config.toml
n_layer = 10
n_kv_head = 4
activation = "relu"
norm = "layernorm"
init_std_qkv = 0.0152
init_out_by_depth = true
lr = 0.000706
schedule = "wsd"
decay_fraction = 0.389
decay_shape = "linear"
final_lr_fraction = 0.02
train_tokens = 900600000
dataset = "wikipedia_en"
MLP neurons of a small language model. Each row is named by its layer, matrix (up: input weights; down: output weights) and neuron, and shows model dimensions 320-447. Each number is 500 + 50 x the weight over its row's rms, rounded and kept within 0 to 999. Numbers have three digits each.
Before each neuron's rows, "fires on" lists the tokens most often at its 100 highest values on Wikipedia text that the model never trained on; "raises" lists the tokens whose logits its output raises most directly, leaving later layers aside.

fires on: " each", " any", " every", " either", " Each"
raises: "one", "thing", "where", "body", "ol"
L3.up952:590526468496544461505488562484515504575556497502510584476494532486487493581437517492485419506474533430623523493576555481479488608481517443554385487498459575403487577529518484438467549502487554543458530427517571580490488471532531472459429441556497537459510364523452448575591499578505501522450521462494470389532542528507606502544549443462565402490507539491387535497464504590546450520410
L3.down952:534602608485534480491470548511520512570479424538366487566499569560531499540498457484449522512506535504620557506472407402490504594511452470531530496483634554488427507487478578447510533464503444554494450575543537480453572505524461422437459546452528448505567441593546434567549435460557603469517524660560512553465389459441446517537463523563475507400489564499462542473582516534485454514521

fires on: ".", " his", " whose", " With", " where"
raises: "\n\n", " This", " Although", " However", "\n"
L3.up225:609406486552484473568490509505548503378530329498472657555552492549557556510578465537434585556451400525497497444506485440538482541539512498501543479493543451534515498510475558563622448402495524528489537389555522523521535556515483548466459448513439519572404462532493489497482518514498518444500477594483495464561546508569456495353390450465608477567438605478440435559481438525502536510488
L3.down225:398492643492483484517527475517490496553405466509556477515485561498491538555452388516489568479491519514418436491541517435441476525400588527493515560518418511516490535539543446479484525485425512488488465537425527506485489453504505489521523510487464427528415577436459586497496540516429426544570572504486527480601482536491557484525545508407503523503434495565542548544513460458514566593474

fires on: " so", " So", "so", " too", " how", " very"
raises: "ft", "cio", "phi", "uls", "are"
L3.up589:425418503507470446502581477494509479583563469525397484495506482559513449515614458505473504486489540490495494532529484565489512591473454467518572480550535449446471450498429502527485430426533570509463545514545427490542497548406481509550504480389514554507461560572408508520529505434491456531443540483502433459554433485505516596490548442561548465472353495452447551480617482534544483518415
L3.down589:389371503494499458422581514501496490505606473517504529566498430570570500470653550498542569396514476500602513497482495560546499500474466529446500533541465425516577545538407494513578385463540588399513555518517473497429480597612536521515490506514450553531559479514398426492521534506532471514443557512564515466495467479507514533517457476425486515537458544564519569409557494507520482540490

fires on: ".", " .", "?", "—", "!", " -"
raises: " These", " Each", " Although", " While", " It"
L3.up95:468484558517526484456425490455574471459547457522479565552514600549416483541399457529534543498414455476456517449437492470467533541400495473490508475530506447412568546511639528501436531434564491517462553425533525462518507514482476496586485457526473488551492442565481512491487554504457375509498484511518422440495478513452534519493515447462540483470539470502425476423489443500458509469455
L3.down95:482455482523514505525538556511584444500482458386459583556641343469569531469507451517431547400540538499517491478550459478582518449479484472567508504551481426568509446506544579593486469576571587458500427471561543502448439549547449491519474513601522432437432486465433494584472529488404520489560513536506537500507506493389515508458518530382514485359501487536540509506479494470536450511607

fires on: "|"
raises: "\n", "\n\n", " |", "ever", "ess"
L4.up627:506484471512511497455470496525480504489565487539488443483563508584446447483629508514475470539433421452516548418522451487460512528550452542489480442520488473496511453524559570542552551446476546482500528525491583452529497579521384511465560550587447547496565591526582430511543405350486446442447532593542457488494540574439523546545566467523457367504524571454484440519544450478606492443487
L4.down627:448521588450564516535574449489586511422444553482440543582512487488527459487472532551493487399433456430482559473503479447551551530523494549458492498543492446471571546455445524532554485534425456419469606576482498491466531564542593498483454513504520476478493531482502510536568541484552363431570537462458474438546501427550593443409534505472405436492542543496446527524549605453489499537499

fires on: "."
raises: "\n\n", " These", " However", " By", ")"
L4.up1672:433469452549480462449533520470476501569526515532584551597492568483547522477594420535438501502402451542542484519554483516498536481489446518606648474416495528539445452488534497456446434529508523631440571399574519485530536511506576533634492456461469566501416537551404433555534531471434485548507464548491579403577492504396491445450408415428519458478439501421528463490426394487471493464463
L4.down1672:455518563507529551469483495438498533455395508499574514458533529431494478544452498467459447447511593583537483547464467409521494385530455509474508514437478438486450520404482486458580523460494535499357430449462473528425510452620458450538517569514515405450525535403539509389485464589515465579557523448473518460504530478425539414538439553399531389610429563502488529579547586470432461570510

fires on: ",", " of", "."
raises: " 2025", " 2026", " 2012", " 2024", " 2016"
L4.up1923:546382505541448483552519451511476485492555472553459560592482534473533539429573513483411392605512525509496526572474427576404525426487520515513518466510497508545586470467543472513609503469463538500476494503498502481558461496555517478473507463492495535472495547556492486540515541457496421565438477568461490498519505465562474506476483411495477501580526585470518446459496551581568498420524
L4.down1923:590637578590482568460475582489456528575468463506402469481546509476474459561432394500465432467537458442495499490538428550566604519501562550547576525559452532380476466544464490608546462509483469456446582487502503529487528523517573442462535504472474473629542508501570476459437488527563429483618479456397502556484470401548590477504499523523529512452461470454437528469505457449553401509512

fires on: " la", " am", " Am", " van", " del", " Ac"
raises: "ity", "phi", "hi", "har", "ros"
L3.up375:517497513548518554447422428486569517420455483474469384536463474556550442467457424535523561483488579537535479444488473474507523535509521507483605489526515459487524454511367538509522529463478519555447545526452574426484485573513487580565487443389450464565590551533460529528517402491470491549574492553520497543476506493424501554390414475455517509518420529552430472521336542484485459509395
L3.down375:539540515481501591479477449410466481437534494449476337534381528494538447352560525563530466525563537520493475454553463483518507508471465510503579486480537488402535565580481496538502426577457533560370408545447462457382512561498460526614557489483556452499545554433494598509486518506482486493551544441523530556497554441420475598471401452543556476474588536466449472540479546519522418524611

fires on: " by", "\n\n", " succeeded", ":"
raises: "Ph", "We", " none", "De", "Mar"
L4.up397:462432516562502479526574554507485530554529529622490512507546531540441510541542418481452490519453433541558528539613433505550475581504493440561607451501470435504492527517462482454436544488413493498468546504478527485477474580483527502574510562391626547504440502491535494512550495534485378512500520508514490532524518565439397472424516519482444491492487491421487487496474484519493573509513
L4.down397:482522424550477453492551480577555506542496546469488560561465479554512493522473545530512493506466542571468444499490503507599479458594573522462536538548541450471533462501551496511512462503480511514529447501445576477424554545518450569470536512493543489546529514528492469504491462525468482392470575482479485520473605475477575473515534516410462541614509448572440495522469440482445506461454

fires on: ".", " ."
raises: "\n\n", " Since", "\n", " After", " However"
L4.up199:404473578559475442500451556530566546555557441508481550552571480499532548454466436501448594513470431540483438482565468435485525538455464523549570468490505445507474538508483521499522503503443570547387579400585565454531437564491543533598469444505463550496367513473445402563494543509473424521462435533520559409533493554446573529435465544475493434447441477480580525504429395513524465499426
L4.down199:481510590472513508473544506479549489492391477451557567470541489456520519521492410437476380369508576573471448536520480456607493455481517474544459511452558492543452531448451566433525452499457476480463468496471474587463503507645431440562551630478496415414475567466516465390455462482528538540538539458447518435536553449481525455566496524434531390508461501501560512587480570466446461562488

fires on: ".", " v", " div", "=", "Wh", "We"
raises: " These", "es", " However", "com", "ever"
L4.up1654:474526454491446540451469511567427509514445500500458584588481511512515542522440511520510524538481473559587516586531485355506587525524495503479603495476528517479536508454523452548536484444488447597543524505523562424531502535530519542518445434462509512537468492471456468562548499461470540449489437429505617623560473482536478494581504437422572469467499567418429454513496576556469476419414
L4.down1654:443471532488501493502593512412476512506469502590469450470438437527457539466508478467490506482518461507410472467524528452441478435443465531505486501434472396540550525497513460492467533520550574472455487449480467513530479547501503497494482510498489444523535518469550666528494580538580482441550530562528545459518458544518609535439470581401496499434439502504492490423517518484516455545471

fires on: ".", ":"
raises: " However", " Although", " Despite", " These", " They"
L3.up1410:422478601530503433513436425595573470414541386537449524576517585491476431505424508541536516516486436496483476460473528458426466539403488481522545488513528452460539585489477505534520561491461485572453536417560577432598534568491511478590485424568442573527423535562486467488514499454447406473518503501476465452506474541433538502449528519380537554466389557518513445435502460516528480522438
L3.down1410:449489537518524456502468552606562491526358462437483603455657384506571537511540491468417544453477480479437480497555404458592500490526520490570496492474489451572509473477423593506434463548526545469524430509455487448493419529600468495543488562531483409436445527475425552501558463509503443542515563554584580467617560429456555491484527490430525435446467521490560530483540482482529466548541